config.toml
num_hidden_layers = 10
hidden_size = 256
num_attention_heads = 2
num_key_value_heads = 1
head_dim = 64
intermediate_size = 1024
vocab_size = 3333
hidden_act = "swiglu"
norm = "rmsnorm"
norm_place = "pre"
norm_eps = 1e-06
positions = "rope"
rope_theta = 10000.0
rope_fraction = 1.0
qk_norm = false
attn_scale = 0.125
bias = "none"
tie_word_embeddings = true
parallel_block = false
init = "normal"
init_std_qkv = 0.0736
init_std_o = 0.0
init_std_up = 0.0736
init_std_down = 0.0
optimizer = "muon_variant"
learning_rate = 0.00364
lr_mult_down = 2.0
beta1 = 0.95
lr_head = 0.00792
max_grad_norm = 1.0
warmup_steps = 200
schedule = "cos"
final_lr_fraction = 0.1
batch_tokens = 131072
max_seq_len = 1024
doc_mask = true
train_tokens = 632600000
max_steps = 4827
dataset = "wikipedia_en"
MLP neurons of a small language model. Each row is named by its layer, matrix (gate and up: input weights) and neuron, and shows model dimensions 32-127. Each number is 128 + 24 x the weight over its row's rms, rounded and kept within 0 to 255. Numbers have three digits each. A neuron's up and down rows have the sign that makes its largest values positive.
After each neuron's rows, "fires on" lists the tokens most often at its 100 highest values on Wikipedia text that the model never trained on.

L5.gate150:139159136135121165131141112094132123127139182153112163141116138131142116142138093113125108074129151170157114099119129154118107078105099138119130114078128138098143097077139151171141115102112150097130122118109149103134135121115092139127141154136089118150124163126162130172137122106117138136
L5.up150:123148139133102199090098150124110128110140140140153120165145127111100087145189096126144158113122138165105115107122103124127132116091135121145124144117116149149124141136112117093082120125138165144150152147115120165110153077106153124110138120136099111143140105074131110122149041174135127129
fires on: "n", "'"

L7.gate181:136131151078162101134149095129125129130128093125148080141145129140117159103150152150096093095116131149130073159153123133146148070148160167170123105139110132140126110146136146108134109089129153080143098167087119109144151165142131143119170119111149125171077129126154130102136119170117148164
L7.up181:164166163113121160123118110140159143165096146123120101135153124134126076125120113100186129128133131130115147147086151121130120117123127124105131100124151136145142106099133124165138125182103118089179126159143140123125118138134097152132150119119134114097124087077115075146127094122118140127
fires on: "Jos", "J", "N ", "8", "7", "6"

L5.gate774:164113137121131149127098119126117123182115128141110125156135104122137116094127121132138133150159096111091108134163128137121116134142144102156126097103088116103147089120172136125131124161102163091120103160133111123139179151115114104169180088135129146148172147146182160141086151149146107100
L5.up774:106140140129113147116110103143149150149067119164129083157130129140114167103110134115141118119152144105128178117146116101136128122143140144143111143122086141161129157095121102120106143149159140153118135110147125123133066100125139155133127129085091128125134120134153100119119165187134142105
fires on: "| ", "-", ", ", "is ", "of "

L4.gate738:145135108133122139066120107140098136131128124097113145149139178112123121119100200138113130145141111143146120157113136083159151125155134138150127108100139127195153139087113129108110127105145107135102090145154157150065162144163142115118138132121123125144189105131142132155126156151167124114
L4.up738:113143118124124129046113114135130102108117159116125113088098117120118152146091141136114124124172137158122161148134109108119110135148141095136144102110098151159119158094144129115097135111108081124063087172109085127136145086130130130089111158119121092114180106109135111068133125163147140105
fires on: "/ ", "is ", "| ", "as", ", "

L7.gate761:119124141096137109122106137125129120140125160082114132112129146139108163095099095094088111098086138136158164136124133119126134121131128180129115150143118094140103151101120135118105187161122098163145169130138137118129119116133096161134163164172106154138100091145147101131155150138108116126
L7.up761:123100083077154157130089159136121106128077115075099116105114129099140154138132102150097139169125130132133155203086107136117182152087108132109137130144130147142141106104139126106123112142154125167138136140148088114122191114130144127087154146098154142134138145149140111108110134165143095114
fires on: "| ", ": ", "not ", "("

L5.gate610:101156178104141117154140138105137179180101193104133170133132117150119134126131133135142124147125116092122114135166157127147125082065121123128136106079089124143135107165145130150108096142131167142116092149114145171125109107119177162115148117159112124138106131117116108108169121097139125155
L5.up610:132111133129150168106121148136089147117131126130137183163137113149114086173133147106123098126124167134130172124101154153152106128137125117142137107161149137123156097117124092145123124116158141096102117128142180096097146129145170149148107073095141080157123112186091143135107142122132153132
fires on: "ra", "u", "ea", "ru", "e"

L4.gate70:133139112135150118136146147126153182150110115116124136117112160154096151138094140157131122122145114134126157117141152108146123147144157112120160081117146121147101146139134132143174092129110109134151163135111140109072173141135131109113100143170143123109124097115081092151136154184130124136
L4.up70:107136142142124158102156141129136161150160160189101150165122096158127130133117130106151122103115129111113128181111167155162160107102094121142128126097108084139146148129111118165145075137109158161186132155126126118090094116110093101138122162101153158127113151097107146136112158142155133110
fires on: "an", "or", "x", "iz", "u", "od"

L7.gate23:127130165087149134180107138128094134111180121099142167148119151121102143146104137105121123104121106126227101111151169143162110075069176162107146116102118127092109147103140162160125149155121133107109127166129173120134122124173189120137149127098097133117115150107126118146128140140137129136
L7.up23:151140109115124171112153117122123117139176155102150134109118120112112134131141156125169131083147128132137104093149106146155134143097135118126103169113128149134116041156146141069135128139121130108133079144088174133099122087123120173106089120112109133126099166139146156109088114141086101137
fires on: "a ", "'", "tit"

L4.gate296:115113125080171115113160119113118102148126134168093098125141130128097132086124102149149112125131126088102097153093144157164121121159148154143144133101123127132109121130127139143136135104102154136146111135119121129130162140123148115138162084154135155146145140138188102149146148110107157103
L4.up296:121114146132117144113131107135128144163162091111191160114135098085135104146108094123147120087128104081140179113164183121111122120114134119122149102134116138103112152117126145148125110155113174155148142152099109113156139121135140130085105160109117130150102138119107137099112104121139121135
fires on: "\"", "a ", "-", "the "

L7.gate621:116121156176122148094148118113105154138111112096107135110134125098118128128074137087105116111075122135142109102117146096122161110143135109089150092065170136120123115133124131128154119114095152096101114134153100156122148115098149173122108112136138128114139142142151137159099143109131108091
L7.up621:135158106139095142120091122161113087099153126115135076118116124136125147171123115110111152150124126164120115149144143105122122128153127142087123162118183135137155094099128160159130108135168133100122105152134065150122122155191174109114132113130169175093097154139114130127125125071173115107
fires on: "it", "on", "ish", "d", "n", "Don"

L7.gate970:159123131141153156190131141140122099124132112136133182132144170140155100140146116148119120161152113125148121155115108106103087118128095082127139101116146153158105118108171168145167163134101112128150100138110147135123147148184086108119166131131145098147106093158129085112050126154137098115
L7.up970:122128112136103157175085098109114078065118122135114117145133092116136095119138080157148167149124128090122115172145137128152108127178156102150080100116155103148110117123118165150109121149109121103113149171106125154135109133122143180151123159104122130189101070144089132103132143139125125097
fires on: "H", "m", "S"

L5.gate497:112126133099124124134133124115155145099117146133156122124173114161112160125129133118139165126149122116139110181130092123110116104139088095120102102140134139108137080128138137146133107107170131110110127152081146110117121147129110130153149130113133130135156136137124101104161144149083150121
L5.up497:108119120137130078176109114119150119099161109103160119109172129108125099125132110148129116133155123106145160125132105140159126107116125087100137140136120093144122116088090145174116089159157121124125138130082152179106122113115129138121135160134186133123133145067084132125153198151135133136
fires on: "j", "m", "c", "ir", "ip", "h"

L7.gate290:129129120136125107144065167098139146102092152121159156146113126115134129146204136131118146155140103093126124152161140097151082115143157134130097096103116115088138169159121142112128150166093144137138134153174122143118138127152173095132186155176082125165128150138078139124118139137151111192
L7.up290:105150138133145123151123176147112112102137133125169134134105125167113130146136139168100118159130161104120113089129148086137130089134128078162097138126127151126148120126133121135115103153149148117108134141135099150128125136159105095117126086092147116166155126150133166156099119144173158144
fires on: "ra", "ea", "o", "ub"

L4.gate101:150155104123073164105100171118112146147113135125118109133145151144136123097157130086113146153126098122103079107111112120148131113122152164125103145141090115169089144107147177122158139143119146137113102174067119069074166127106126143083089145046113158106111160152110136079103062149162108127
L4.up101:143139166100112129140143104182100130129143118125104136110139168125122146112124100115129105151123137139138112097096124132108105103111152092128178131146136115113096128134096122104117121157112116135118105083154112152111113116151143144135129126134153109103127106144064203129115202157126130140
fires on: "-", "z", "t", ": ", "ch", "le"

L5.gate625:099144115152156093118148098145127141082149130166126162150123082167125148068160131127126146145133112092114131165135145088159119172143188107108109117151141199116122146151092123118116137118155132132128137188121138120142099142127163152135128128147115125120123144138136116153154136098097152106
L5.up625:141121079148143114170138141172100119114073116164109142125131111119093151113116128136113125105146148105132138100111105135123148101103118170131132118113184150128123140150142102138134132170115139118111148135153108092110096133141123115162165132100139127192128176145123104091135095083169122130
fires on: "str", "Gl", "wh", "Str", "che"

L7.gate325:145111136083135130128109163145123182105075094122145096098109146154130150137124131133113117091122122123131126126135138140117114092127135108141151151175093132168139169154148137114091100095133134160163113111111124121113087110143109132106111116152148143167122108112110114123150097120103151167
L7.up325:166129123133088135173101109136173122146147140118141129153134101133137139084119136132115124146158143109078124159135104106136134124167136085127131121116116106149125145164145119137105105057132105126144108157109101123104098098112149103098143109110107135128126144145071128143118096157145198138
fires on: "| ", ": ", "born ", "L ", "USA "

L7.gate184:112144133108147153124116138132094118078106118129146102143088129125142131172126122116095119135118137144197116154110168114127128086197107142136156075101089145128084133099192127134121098173155176093158140089112108124110099167128138113096140156137163075143042133123128162134134125141190126123
L7.up184:146173112103149098143132146172148154153152127158127130150109119108149125131118138109120161134122127111096178117108147125142132145163103146140138115116162112114133134110096115149098115135082130168158129124144128133155113136148111168133122119167145139099144127135123163190106144160144151123
fires on: ".", "8", "7", "6"

L5.gate715:127144099125138124097098158139111127148104134102163131065125123154133138121123139162159083112178104089175117122138130117191152063123146116138130140119113084118147111132139096135133154109130186121151143137119147089136143156118107108106138132113120097166074116127117133129114156131179124134
L5.up715:120125127114090128100155166126155110142144132131126113102121148155085082161134125113116109119133164104170152124117139135145096091117125126099171107171140095116112124148187105132113122167110132123122147087097117167104152116106102092123137089143163114144120137152113126146195122143138076142
fires on: "e", "c", "j", "h", "gr"

L5.gate502:144125132118136112122117124104069152135112146127142135141122140135166126151102124130155114115153135151160124136111117142119145076188145188148122142095121175078117097122148153134151132150092155113129112118093160141130131109104154139131134155115126138107123081155148086121130107105104138133
L5.up502:110120129079101145109124106137072126123135133136141161180134130128134170163168094118097131086077113162140160146111111126186171113097117174087133164103137132087087096100113130102096115133115143147109112122103151119138079169094062128112130158109117114111149160172157127133135091124111130127
fires on: "a ", "A ", "ard ", "on"

L4.gate203:112097131120111133112139106108112118168107141156156137108108122155104112118145093084138094102141122117103146156115120080132153117101179132066122106137105148135112119153168108101124099141130133119128181162147101111150102122078121124138100152111097143167115140139148153139140159072145058100
L4.up203:121132132117122122122153149146099074119128120152144139140108129156098115094148123098132107135140157082111105145128114112133137155090164134114132087118148159092119113125157110098121085115117204091134164141151074112137135104136097142094131151108137134142097123107189163142116144099208065127
fires on: "un", "ol", "str", "che", "í", "id"

L5.gate693:104159138131147158161129163160134164140136147115125116162149105160127108113104069152155153149138122168115123076123130155146139145094125143114119148096109124144115141121159153131116105099097100127089159127165129171105162131163119120119131186142146144143135157137129122139094096118148117094
L5.up693:130135116168115122137131097111145127149148146148109164143098108157124163122140088134155115106097108082136120106128154148142158111093135140181141132119152147147121104155079085124111095114129124107159091100131101136127138136102146137129078112110098132167125157097086127141168079153119154142
fires on: "No", "go", "do", "o", "no", "j"

L5.gate699:136121118115154141130143135130139134148095113168155107103159127179110144081067109105141122164163109144132112191162132137112121078150137148157134092110139100117100134116144141102132153169124096096133117096136102116125135154118153130092103060172126121161149125097143161098132090156157113109
L5.up699:161140133124131116167130165171107144144136098147136121125129141112135146121107125136158167126157134095111132140121104068105105117117082143095125150148147152141107116119160126165132135144151114118098107132130129134167102125123123155079121150136139076123106146144122141150135087144120124123
fires on: "T", "sm"

L5.gate629:141130160174119159122150097141106131093136128129131112131133141113139140125174082168161079090110131151170125154125155106092143084113103167153139113118117131112138145116133113119127089130146112132129130146151125069137141105122110124121128120104162128138073129128159172135105150132116103114
L5.up629:111098085133159121147125123177104098163157114133109106096124142111124128138158144155098104063130135157120133129148137147092119142098159134134098118123112158048171104139144177095173126095128125138148108147134171105175116115099146128143125142140141134154118145121126157142129112109139161122
fires on: "L", "- ", ": "

L5.gate329:118119101122093145088118141131150171120124099089162072117150168105143162108143102138119110081102146125158126127167115098126134121146136140110134115140123103133189108122102106139146153100148115079142100137140112131138128157121094140115136127134079123101126162131135160126149105125119081091
L5.up329:120128115099084095127161148135124087069124152097116097152146135101117133157155106143133115135125123092125137122136117158131107111085147119116167142140138110131135079156122160079136157105137096133133122125123111088114131130149138088136116092156156114166135161146106178109130136177121111148
fires on: "| ", "v", "z", "t"

L7.gate587:100177140123107131146123125154135100135116134164184094122133136104129124149149084153125148121095100192102128158113137134122122138162115132136137110093138145131132107155140101086156127109105111149108120120096122112133161123125135127128126137100150071120043168194133151145161128124161154110
L7.up587:148161108105133142154117108157118108131111115126167110128118144133139098130121120151146105111168133164114131174175166150121160123121137129100149134124109127126114081157127127145140141103124117153126100151134130122124164110137129113127112116136095122150069119137117141077143040146147178120
fires on: "| ", "- ", "\"", "• ", "out"

L5.gate83:115151175153116133170114104103085094128121127139140069110128108114141122139091126090108130117105105109085111087101152158141105156136171140104181151130115145130156109145130092152158093151154089136150086128121071131109076152137157143111099114126101110128136141146086121147136121134153076102
L5.up83:127158147117131151157110129154079108079121153106153119108117175118128138152111118148132150151091155104123132120152122153108133146167129142125126167169127128061092098131110123113119123152155131120147144171135143141134127113149161114066161152131109121135121184125084113104133126137124076175
fires on: "d", "t"

L5.gate681:103155123119110123134132123097135109135139126133135139109141132126095139119108114156125107109153155102152179147132128144109154141100156172133148175130104124149106137090095135077138095136150118174095141147105096121083133186129115122118135104119146121170127120105112137118113183130090116108
L5.up681:140107068113172127136156104177108101133160126172101112126108143130106149125139088087109075118111109118130162176130116129110185132116114061150117133133144117114139129136125101109106097085105102096094132172141109107175135133084129107105156149112146144142166128107187127130109105153110155140
fires on: "(", "years ", "to "

L4.gate499:131167132123155170126117119115141159134126154128129131094140151157125132133142147120154102135101121164150104145094147129104164141134131112154096162156141109145119128097118139130136125151132133147156120150081094114140108110130139121098135126125137141123148149144080102075128196132133118140
L4.up499:127134138138135144116117137121101163115177122147134145124118108089136114113149143133151142076133100182153086129109153165167113097146120126155136111112144150077074097120168125086154101153168123145126110107126153146094094121155126125097145119103097139104125181099096149080144141109119151161
fires on: "th", "n", "t", "ch"

L4.gate541:129110146095111119110091120136116150192145172103109166128133126113132132125100146080138118127164160117127138109156119130093146126125122131119103132082117151154171116111127168080124116136084169169131139180135117127118100108109128118100127164134140174119118114092109146142153143137112127174
L4.up541:126121160060134113107107158127118154191098133119151140145112123167124123083099130137128128147142149141111143070097155088148101088155130101133109151116129129126142141114144140061105155124131137098158166176140115137136082100113162131082147122112133148054128136110127125119136139110143114148
fires on: "e", "u", "ei", "o", "ru"

L7.gate1002:152130119150114159130189118107141136121109134130095126113122133104169098151084132103125091088117127155137133134137135117112170094112115095101160149111105159119162106156150150114137140120158145093116137103090194070081147172120175140146140146147069178065112112155122147126137156154106124140
L7.up1002:076083141148112106153131114133135156169121088125117106172145168131155095144114132117110087131107073125094114179118114148125126144129120069132135156127148143166134139133156148135115109083134086145117107106106118080150141148146135161102109123153104119104095137130126117068155072115138153136
fires on: "| ", "200", "201", "199", "\n", "36"

L5.gate421:120101148170143163158119142141119137113140172125125122135107131124111139132110159153153148100113089101145135125078170117167095123145123119086126127076117139127129114117094146157161127140146129112136150120170131114185116190128101150080125110142088123160144142138137157146136068130102130108
L5.up421:157097107114181122133130128143094142146124152103158123114104119121145141095110163083130140110134079142127104131188127121103130112105130105118133135091112141104111142063175166131168107115090138101140133130140140112106084129110121144120111136094133109126186119141161108163155113122125140115
fires on: "the ", "a ", "and ", "to ", "s ", "of "

L4.gate129:112129120134140111132164124158118067131112121111144074148126088135127107120093090105119138127100074101146123126118111107089122123122130147132140148137080119126138132106140166153150181123133157099119128142124128153095096118102103109110089134098125109140129164120078155130111171133111091121
L4.up129:145157151137170156147161127126131102100137099084147075163144132165150085144151115151130121111157110083067129118166171098122106145120168131130147110088111153103121081142155131144185121148107166111161135149136146094106102128124144140101096154119132109142125169112139174132102114134121095104
fires on: "m", "ed ", "d", "t", "ted ", "elected "

L4.gate894:099134160094112114129064111063158115154119131159106093128092097136132156165109097111118110094121131121109124090132146148137136107123138135089151154139195158126115102178095110129140153150147101086136097146137144158106127139114111113111130171114137127130117134122123120128162140153153070132
L4.up894:088142153156110132141131103185158087099095117125118110135138103098130162188133125150098139144166142104132142145152161184127124143134115135101107114103136140109145146126091085110103195137145136126075125126120144116122098143137128113122111090157127107163153107105116116117116128155119175111
fires on: "t", "z", "ext", "im", "ing"

L4.gate137:158161143120136183140100148117181111171098112131146128147100094123100085116157107136132110123165157084097131080148142128153129130163149143116110137139140133135158148114119151162138114145106169107153128072145149132189158153154125128173107195120076117168117124131129112152092118148140174133
L4.up137:123145171112110100132117147111147115158078087134145117095128112127122117110145158106143149124126117125102114125157139113158136106122120134135082133124092144091137175098129084115130093125128120163149156143075126148126126147146163136134176126143088102076116126114128082116111093147164141145
fires on: "\""

L7.gate932:167116158099076110106125124149118127161150109140142126118099115129176129164135179107167121114127130176161144143152100068118115091124109133135125158130150179112123112143177144131138158115171127097120120151126139122111115186118151156115131115130088157117128133145153129118141118136132109131
L7.up932:136190136181169126158142131137166125181103094114091109101137120145138119127090141136119079159149159142127135146111150106085126147132105081101092129111114074119115122120136116140116098148148149173133080139162130138180131098197138124089098121144101132137149167142122124155149108159122102112
fires on: "re", "202", "201", "200", "form"

L5.gate317:140159150093169142116164128071117125101133122122112132153150097124064135133099142174073127105119169153084131157148124155120131157137126115103156138096099149137099140139150178123142161120120145088096154098112137135123161145159133114156139094109087085132135181095140109130125079164097145162
L5.up317:081125153121095134134116149151137174125136122086130117127140115132100138082144124138137145113083116177094129180072145152172118123118166132107132099157105118140110095145123175164110089114164156113104151148157126147138151138132125141156117124103145092093167147113113126110119118169118164168
fires on: ", ", "'", ";", "father ", "ext", "\""

L5.gate789:163154136102118116113146133113148127155090102152101137121165135115134108102074111142155120106092148099143103098132143118122177162124125143164149161153125135106133146110131135122099145125123154162107126135096138093098093110132114100119132082085130121132102095122145118061150080129135115124
L5.up789:141115127105146105109136111145154134109131122158116100128143121116140129126104141166086149136147152149155149144143155148108133141118156167121119116099119130098138149141114142101121112107155145093152150133081154139125180152137200119118146113158119133118161107120147113159138192122162075121
fires on: "-", "–", "ver", "if", "spec", "all "

L7.gate878:138106131099103119137115133079163170132100172114113148142153150110123147136111122114129139113156109112127119117130143134103112099123132165071143101139079169131145110155118144137142125137081143108098124135117190135136159141129121122142099146150108142079103154107152139164131181104156114119
L7.up878:132096117139137127116086143121117108137128111145119137108101086154139156130136156161156111153119132148077123137126104147120157133118118128093154149099110085185134141181134114141120122086118116149169111134099132140094128128170127113103128153137101136173091107088115135180113123148128123115
fires on: "ex", "Ex", "u", "es", "an"

L7.gate83:119118143113118123125121121108101125117144116119138136134117112135115151112125126166160084137111084156180140140126158142154162148118146116151141149078139155125103135128111151137120150133125149136143137145112182127098130090151145140147118154175116154105140162153136129085126122152097121157
L7.up83:142119124124081079122133111100129104113121125135135104155135164081093146156140149121098096163066112089139163135145137144100113145156141127100144109086124134121113118104147096064118144139089146106139123150081158116178101119158162130163101116136099139079089144125120109140125105124162127126
fires on: "201", "188", "198", "197", "187", "199"

L7.gate450:107104148100108166129109129145123127155150104075137149102139090081154144158160142158109107116089088073112169134141121163097139137114120134112117149093122147136170153122133113116125152120176088072121122133131088108100149099129151158163137112144143169133108138174103107131087108128124154115
L7.up450:158148138151113175114147143148135169126165041074156144154101122144107137155184124091137146116135111124065137109137148127157162116123150125127146115106148170116167112140127119132087123131134141115162127132125125123134154165102128143109109119127140163155126098143119090139146116082088114145
fires on: "l", "y", "'", "ul", "er", "b"

L5.gate658:154115128142118114117068136125130142084182154144131138149127159144098148087137132125099093137124136086139121184140124102167125139143068118118156126124127115112107108101177117130110144114105118145122158115148105157135105139141155118105091145122132126150157118126122130114138178091145129091
L5.up658:087143137139111149125110150142110099164150153157144142128166161124135112116138121143169105114126112151182143128071135154123133156130110110113125138161142097151156162129159118099105127097080113135108164101110087117110101148177152114141060116114129098126087145127099100148146149123147169132
fires on: "-", "ch", "th", "th ", "Ch", "Second "

L5.gate36:124127114132092118129104115116148142144120108123114160134132151124140153078108109126107101127164090172165135160163117129097129140109132110180087192140126142159103154104160098135071166122111182163128140096124137085129136142152148178110140143122136129092084125167146122136109061076164117152
L5.up36:157123098145080152159104112149096143077141139157119110128109136128101131129143069136135106121116141122124156146148128120126153173142173123140157150170141127128143176138104131125103099137122072122162136087150154095146146080140128135096144071161087141086157150122111135132144156077165083134
fires on: "a ", "-", "his ", ".", "ir", ": "

L7.gate661:121152126142138175125120138112144117133131127111135113098108094142148128113089091164118116154120157135144113133106136134130118128098136120165121134099111097134072102096110141179157160158140127131143085137118117144131124130132133137135118151110095098109127148133156137132157128121110131167
L7.up661:139167096102129188145167156128142151144153111151118119148128135132126125165069152144110147150111136138112077170163106123164141124122135163123148110101146123119101123100183097142161122099122097137185146120128132111085129155154162154155100099109138117115149161149115138083113087159087140142
fires on: "t", "it", "at", "n", "Christ", "ut"

L5.gate971:104125123134115154094149135113122140182098083102154094090160096133120162168125147102111121137126148136175077106130093127141155114123140117120113128151128128112153118109094143156146103134172119161134118115109112163103125125185141125069161131138152083119102139108127125118101134106129133138
L5.up971:157152107109150123134166135121137132127132144141161143164123162098076109154140095103152146127111186125167111101110121124115145120128127118134109101168123100144158111132146129164142129118138182149128150124091162155096121110117109110132132114136125114131148140133162155092126082108140143145
fires on: "C", "c", "leg", "Leg", "disc", "h"

L7.gate199:174126117149102110097144158124074117073190166125127109133097125086074213128113139162131123108127140102159124145115152125152120149108137180140139091128114124108153131097097130112154103109167154148081123173145128115108127129113145092127156116138124170093102123141124104120157106117117131100
L7.up199:145118125119112106134181137108085123131142109082157119100134151124129170136131130124180122121104118132158158127121200128065152133150158104149155148110156134117086140152102123081122152126131100176137142127114136155139144101148116131105147138139144100128111142150189113121133121117174125139
fires on: "a ", "the ", "(", "- ", "her "

L5.gate924:133100125113136129114166114126123132160142126119126168150115165084133148151106112151111101093128152130138117143125151111133121150124133173080123132116143165149091114114099130170117102129106153098114112168136156159153155107101094106155144154130120116141081135111131113157092101150120135098
L5.up924:149094128104120134165095120074153152151156105142180117104093122102120105139106105112167110108143150155119113145091137108170082135100130110109128132122129178112126118122113145124121118127097161121134098111125194138208163105145109115133106110145120130129092133124116129114087110156119134112
fires on: "'", "\"", "(", "and", "Coordinates", ", "

L7.gate141:121135159098189174118092150166133111162135134133130093131117163141132125128119117178124131138161151100134133156118143142100127094142120136110078124130161112152151118133106161127137160154105100125140115115118133132099120143142140156150128079164119134124135119119130159115166162116149199151
L7.up141:105141119127150122109141117153124144120112078108141120151130130133125157118126100158168133114149099162108134112081094152153095174114103078077120156098119123107109138100144132132118139127151141106172122123159143139134120128100134117163147172126130073144143106131089112117130140097134163145
fires on: "C", "T", "H", "h", "Sch"

L7.gate629:151111131131130120149112133143095095127144107134159106161154134152134115113103124097129147145136095118067181113088115118119161156153130139093151122119174140088142116110087130125097112137155145132144113154157154111079106109095127102110097147145137101139101138162089114148175091179121108138
L7.up629:158107115153139164137154152131150120130123114088089163142152121112107117129109150140123119135093092149103103131138098114130119162159134149098094112174119126147140130128125108132139130129085139123094172127098121148103082122131127119079112109139156139140100097113136158130124100182104097125
fires on: "Br", "| ", "ade ", "201", "198", "br"

L5.gate813:133093131123156194133113146146138118164093168143131094143130138130156123142093164112136129105101103102114130128106123148129150099135111124107116130105089113124143108131145096149157133101078121136166117124137124154137130149096110135130139104128104136116128115135124119163133049117143191140
L5.up813:145120165103143167159131131137122137091121141147103109129121124162164171120151115091140090124101139103130140173111120133120131093123110134108127160161081118122122140156163169123168143112103134167153124124123110105111126153141159131113187134155100116117094141135074116146151087108139173162
fires on: "| ", ": ", "; ", "- "

L4.gate778:116115134164115148087126125063155137145114155111101101156110162094176141093109132095140120138132129132152068120114131080154115149123165094122105140105163128111104134095119122154123089131142130101128138137099118139131148123154131129151137151099101142086160161127118137091093128057133115168
L4.up778:121126155120130135122150139117111150104070153090170147143122138126128162136135105177144143125125171095127121119150127124130140104134143131162097106110130184168132132165146105148173104095131115117139104131101096160127128155146114137179102103135148119111136125103113156096128096114159148138
fires on: "| ", "ri", "in ", "fri", ". "

L7.gate728:156106154193130166153140113106104151148098161107173128121129137137122108118145140102178095145088143115144090089136118175111158106098134158167163164127116115098120124068145134091170138140122142151124136147151142083132107116105103125100122089084123132181088099103101131116139203126158089099
L7.up728:129114132125093136123119139091137112143154107068077119171134110116080142111171113157117178095133114156126115095111115142110102078108073110153130100106107150093183147184119137130117144161146131118139123095074145116122130099137124171116114128092145147165104117139192098098140081147124143093
fires on: "J", "str", "L"

L5.gate374:102159131139127107093125145163116146169147178093112122144094132147140106144140163104145148151120136099148118095134139087128109137135106103126154114114149162124099122139125101100094092082135150120105122145107126150144146163119154103151129152111118140150111097117172151180107057162096097153
L5.up374:147164121129118152134101113125160181142120145115121135153071097174112093145118163108135088098139148140168106150176151134118124130129194106170067147130126129115167149116119089111126125118119127096134096118089145120117137137154114115060172078149101113118159144125171119164127089134134144102
fires on: "re"

L7.gate432:148115117105131130125127114153169096145108225099126082111172082133113123124135142139114148099124119169122113114131143135088126128128094101081133150116140141074126143199102093130104136099129135133115141102115109133110099131088140132131137113132147131145161153199111110120145129114170135135
L7.up432:128073146178093153129165160158096162116083129108110129125131142146147133137069106130141097156164136141154141074139100125148096118134150117106155172106117139159127106117126114085158086092169121190148166091118132116172164129102145127107172107127138152102144098114193085129132148124144132115
fires on: "cap", "ec", "a", "c", "Cap"

L5.gate243:123106171099153124114162156115145155120151132140139113170144131124135110145142130085120166099140147166096132108130157117121154128154136110107161133089071127132112158124129133095139086126084121108169131146121088155110095143130127154146122118160077119145128171123167142143089115129075148146
L5.up243:154100093152102151113099154139114127123142144131131090151149129106121132114094121126118134127137107131087149148115162164114123121130139097085174145134133152132099137089141140105141115066144130095137178178105081147107131165112166146087105138112130140097139109139155159141156167111135113102
fires on: "the ", "his ", "s ", "their ", "its "

L5.gate835:111113134120112148104110123120147125124085171109151176117140137099145138113075143129114119104122151085139121190135109157083146146138120139108122131113109119139133168130115069137160118109111123104126088156133120161111112159127143184147134124152116121172119098154112122148133099139136122074
L5.up835:127132086088165166129182118151093112121147146173130109103171139168098124154161118150102098113078099128099145132138126139147144151152123151140133185107126083171144125164119105102131136095161104107112131144126129118182107133102126138091145134133179100143142133103080112163146111113126116120
fires on: "| ", "; ", "("

L5.gate1015:126132113074155129133125157162114148132164130122129141164098121164118176109151156142142149160127092143126161128097147138097134172135128110123135146067139116128163147170140128101138145123083120162109135145133134113141149134132110121120130155132181134149114102136142186156142112097119120170
L5.up1015:100138122157104067081159144094136142140110151111070161133124104162143135121092146138169134104172144093130149111145129113150187127131170117121129107116144153115122108125146129116122141120146156157155124137135131139128107116114147108111140145159114090122167089138111124168151122155131145129
fires on: "o", "to", "io"

L5.gate346:142164166112173107128150091118082133122189112129144129156163092155128132126111156108132148125137121169107145148091112116154158154107144112151143117117097141174108126109120127152146083132132137127158145123106133101140163122139126124149080138109120142175127135142066121122131129114129117122
L5.up346:123094116096132198106147195153124095115109150151134132104101113148081067155117127110119114116131109100101101114155102122110122141091124157136127127127151102123114128121171132140107117137133135118097157103173141127128163102156149104102139138095157096141155115089134165158144102101112121150
fires on: "Br", "Gr", "Cr", "br"